Weights of a small GPT-style language model, trained from scratch on English Wikipedia.
Architecture: RMSNorm before each block, rotary positions, no biases in attention or MLP.
Training: a variant of Muon for these matrices, 434M tokens, 6618 steps.
MLP neurons of a small language model. Each row is named by its layer, matrix (gate and up: input weights) and neuron, and shows model dimensions 112-207. Each number is 128 + 32 x the weight over its row's rms, rounded and kept within 0 to 255. A neuron's up and down rows have the sign that makes its largest values positive.
After each neuron's rows, "fires on" lists the tokens most often at its 100 highest values on Wikipedia text that the model never trained on.

L2.gate176 [149 106  95  99 152  79 106 140  69 167 143 130 142 140  90  91 117 185 157  98 151 113 123 111 151 198 198 143 100 130 143 192 124 155 133 157 113 183 127 132 129 141 110 147 123 133  88 138  74 150 106 158 148 172 194 108  99 125 138 116 121 132 112 109 163 139 123  96 194 148 135 166 143 149  91 121  85  42 124 118 176  95 153 111 142 114 138 146 137 115 128 133 161 156 145 152]
L2.up176 [134  87 178 114 131  68 125 158 148 129 114 117 158  77  72  61 105 127 145 122 122 124 146 121 117 144 129  80 161 111 178 121 132 157 171  95 155 163 165 209 123 127 147 147 102 137 107 157 102 128 112 168 133 137 148 110 214 116 182 192  95 135 127 202  83 195 163 141 180 136 126 121 108 152 112 149  85 157 124  98 107 133 162  51 123  65 120 169  97 114 133 149 121 171 119 138]
fires on: "G", " October", "S", " September", " Label", "'"

L2.gate396 [157 132  99 142 149 120 168 144  84 188 165 108 179 138 122 124 154 108 120 161 116 107 114 180 150 166 174 116 141 145 174  68  99 135 137 154 140 126  67 114 193 155 207 177 138 149 158  87 144 119 162 141 118 108 186 151 152 167 147 166 140 190  72  91 134 175 163 143 141 158  96 131 163 146 114 123 140 149 173  84 147 112  98 198  97 101 157 155  72 131 145 110 143 137  91 139]
L2.up396 [124 149 146 129 165 205 116 142  39 124 114 142 158 132  97 127 167 161  94 103 162 109 141 141  91 114 112 158 125 115 121  92 184 162 164 175  66  93 133 124 115 164 162 132 175 157 115  81 112 104 216 148 111 109 171 163 133 120  69 123 183 162  65 165 146 125 167 125 144 126 151 100  89 120  98 156 150 120  78  93 136 146  87 189 162 119 130 142 130 156 131 127 125 208 150 120]
fires on: "4", "3", "5", "6", " following", " name"

L2.gate233 [100 129 191  81 120 167 149 118  74 109 121  84  76 112 163 181 106 103 108 198 118 170 112  93 150 127  98 111 123 105 176 146 131 153 104 114 134 151  80 161 110  97 164 115 223 111 172 147 160  92 124 143 178 127 142  91 186 151 129 167 157 130 131 128 102 178 136 151 128  87 180 116  46 151  85 170  58 150 143 174  99 101  92 124 109 129 114 145 141 114 145 109 178 147 167  65]
L2.up233 [130 157 114 163 105  77 116 122  68 125  62 124 134 104 163 116  72 163 144  77 121 117 118 142 181 138 170 122 111  51 151  89 144 103 184 116  98 183  83 170  75 126 134  95 125 158 139 175 145  83 155 127  78 128 125 180 148 136  98 128 165  71 143 160 155 132 129 128 122 129 106 161 142 193 164  86  93 103 121 111 126 165 106 114 143  97 137 139 146 120  82  82 152 117 165 108]
fires on: "G", "s", "er", "D", "S", "ex"

L2.gate201 [144  89 152  49 146 140 134 151 113 158 171 137 134 128 113 177 142 108 100 110 187 152 136 164 100  87 139 128 128 106 115 155 187 182 138 114 111  96 164 165 189 111  73 100  90 161 157 124 118 180 107  89 181 105 111 145  95 140 114 126  34 170 118 114 145  96 120 125 106 146 127 100 109  90 149 128 108 141 173 125 174 179 116 131 161 121 159 176 133 108 208  97 137 128  91 128]
L2.up201 [129  91 150 110  80  91 165 130 110 137 129 137  88  99 118 178 116 133  90  82 160 136 101 182 114 100 124 145  69  94 150 184 150 153 130  71 113 140 162 154 137 111  62  65 125 137 157 104 139 194  59 144 181 127 140 152 123 122 136  96  81 166 115 125 136  99 120 129 144 137 118 107 116  74 117 108 154 172 162 153 125 147 124  94 168 120 159 149 107 105 205 109  93  69 102 118]
fires on: " up", "al", " out", " down"

L2.gate196 [160 145 134  82 105 165  97 104 108 109  82 113 164 167 139 117 219 141  96 152 107 112 121 160 145 109 115  72  91 149 128 168 133 152 114 123 117 104 149 126 199 150 159 143 111 170 121 101 146 163 144 103 152 145 125 157 107 111 112 132 114 125 109  77 153 152 149 112 175  98 158 151 146 139 142 163 143 160  99 146 162 110 164  54 135 149 139  95 176  39 131  80 130 169  87 165]
L2.up196 [133 111 220  89 147 134 101 108 123 110 123 208 141 147  89 113 122 141  59  89 106 123 145  79  99 131 123 101 118 138 143 157 103 100 110 125 126  68 164 110 150 164  92 119  87 148 106 100 127 114 130 109 144 152 188 108 109 109 120 150  90  96  54  64 178 153 133 162 122 101 125 209 187  77 155 164 120 110  35 145 147 119 155 112 165 127  90  87 164  88 117  97 173 206 112 161]
fires on: " The", " single", " It", "'"

L2.gate271 [ 95 112 140 140  97 180 165 166 138 105  95 109 138 170 135 161 152 114 123  97 154 101 129 176 119 132 192 123 163 113  98 123 146 137 161  82 163 136  74 100 145  93 134 146  66 119 170  90 121 131 142 126 115  91  98 135 132 141 128 164 112 155 150  96  90 142 115 129 109 173 188 146 110 147  84 141 148 125 127 155 196  93 157 113 128 127 133  66 145 140 127 116 174 106 139  74]
L2.up271 [114 170 122 137  61 143 135  98 143 131  66  85 119 114 117  96 122 115 205 131 105 115 124 117  53 107 108  98  95 181  80  56 126 124 150 146 115 136 113 132 108  82  90 169 118  95 123  88 180 132 154 115 130 147 131  63 113  62 114 154  58 171 132 106 172 157 108 147  65 181 186 162 163  82  73 115 152 140 127 143 154 182  90 139 108 108 110 151 146 161 130  74 102 155 131 134]
fires on: " ", "te", "en", "habi", "lay", "district"

L2.gate472 [ 39 171 187 147 151 152 125  57 111 138 136 174  67  73  62 155 138 124 125 149 144 167  76 123 112  85 138 130  89 153  81 121 152 127 138 139 158 132 160 116 125 138 181  83 200 106  97 122 115 216 123  98 137  81  74 107 100 122 116 126 114 161 132  67 201 169 148 141 127 110  81 122 142  98  94 138 129  76  88 140 191  75 123  73 118 172 109 117 118 100 127 147 139 205 154 160]
L2.up472 [ 72 146 124 161  78 114  87 102 144 123 219 125 102 141  95  77  86 151 182 169 169 128  74 111 114 180 119 171 107 114 118 118 165 138 139 146 158 120 117  93 145  94 160 135 168 119 106 116 109  85 103 108 114 123  70  78 139  29  66 171 109  94 131  62 161 112 150  79 136 114 112 166 125 127  82 156 136 126  67  60 117 114  68 133 119  78 131 131 122  92 142 132 159 134 125 110]
fires on: "-", "it", "'", "is", "W", "N"

L2.gate309 [ 43  90 124 168  55  94 125 106 109  91 104 131 184 126 111 144 155 115 124 126 155  71 128 156  58 137 133 139  98  89 126  74  89 155 160 128  48  94 103 118 122  99  95 175 123 156 114 144 119 128 160 130 143  38 168 182 138  67 148 199 119 201  94 118 116 146 189  87 154  66 128 114  97 100 162 155 129 155 158  48 151 124 101 104 187 161  99  86  92 107 121 133 122 125 117 133]
L2.up309 [129  86  78 136  79  91 120 119 144  92  74 113 157  80 146 106 154  91 180  35 178 120 151 145  81  92 164 137 132 125 150 124 102 143 107 152  78  62  98  99 135  76 138 124 121  88 128 111 123 105 176 143 100  64 122 169 118  66  80 175 111 133 120 143 103 172 158 126  87 115 120  50  34 142 171 144 108 126  98 102 124 155 143 110 135 149 126  94 138 153 106  94  76 135 167 119]
fires on: "y", "a", "ma", "ha", "ra"

L2.gate320 [100 135  99  90 130 153 217 147 138 132  87 104 153 189 182 166 204 129 125 151 131  68 184 193 142 114 123 135  93 104  78 202 153  95 184 129 181 113 137 102  96  72 157 154 130  84 164  79 129 104 115 136 118 100 156 101 161  94 111 179 114 168 114 189 103 141 149 173 181 182 160 138 111 165 125  97 184 112 149 142 111  60 157  92 114 157 153 111 148 123 100  98 115  80 113 138]
L2.up320 [ 78 140 111 100  97  89 183 124 150  87 139 165 172 100 151  76 119  91 181 168 139 147 124  90 173 130 159  94 119  98 154 191  91 107 178 140 119  92 130  96 163 149 153 105 155 135 137 104 138 124  81 101 152  91 183 125 118 125 107 152  79 148 153 127 121 148 129 171 213 176 154 146 124 107 175  83 129  75 153 131 124  96 128  85  97 124 148 117 125 160 134 108  98  66 124 135]
fires on: "9", " following", "0", "un", "For", "au"

L2.gate471 [152 145 182  80 114 131 148 107  96 123 124 168 135 176 129 147 109  37 167 158 133 111 146 116  93 145 157 195 105 153 146 117 146 116 175 152 112 115 113 167 147 104 122 108 205 162 146 143 116 107 110 173 178 139 121 115 131  92 170 165 132 132 143 173  88  80 213 150 106 166  65 109  92 123 120 129 107  76 104 174 185 120 110 175 136 135 163 148 168 143 147 167  79 178 180 140]
L2.up471 [147 148 153 154 126 149 118  86 146 175 129  94  79  97 131  98  71  72 137 162 128 179 130 156 111  59 173 145 104 198 140  66 131 138  84 135  85 177 144 145 150 112  90 166  68  98 159 116 150 167  86 145 138 176 109 113  97  82  80 117 147 151  67 188  77 108 174 142 157 177 134 128 145 135 100 104 131  86 135  81 154  92  76 151 124 103 145 111 143 164 162 185  88 127 104 138]
fires on: "y", " is", "us", " are", " were", "a"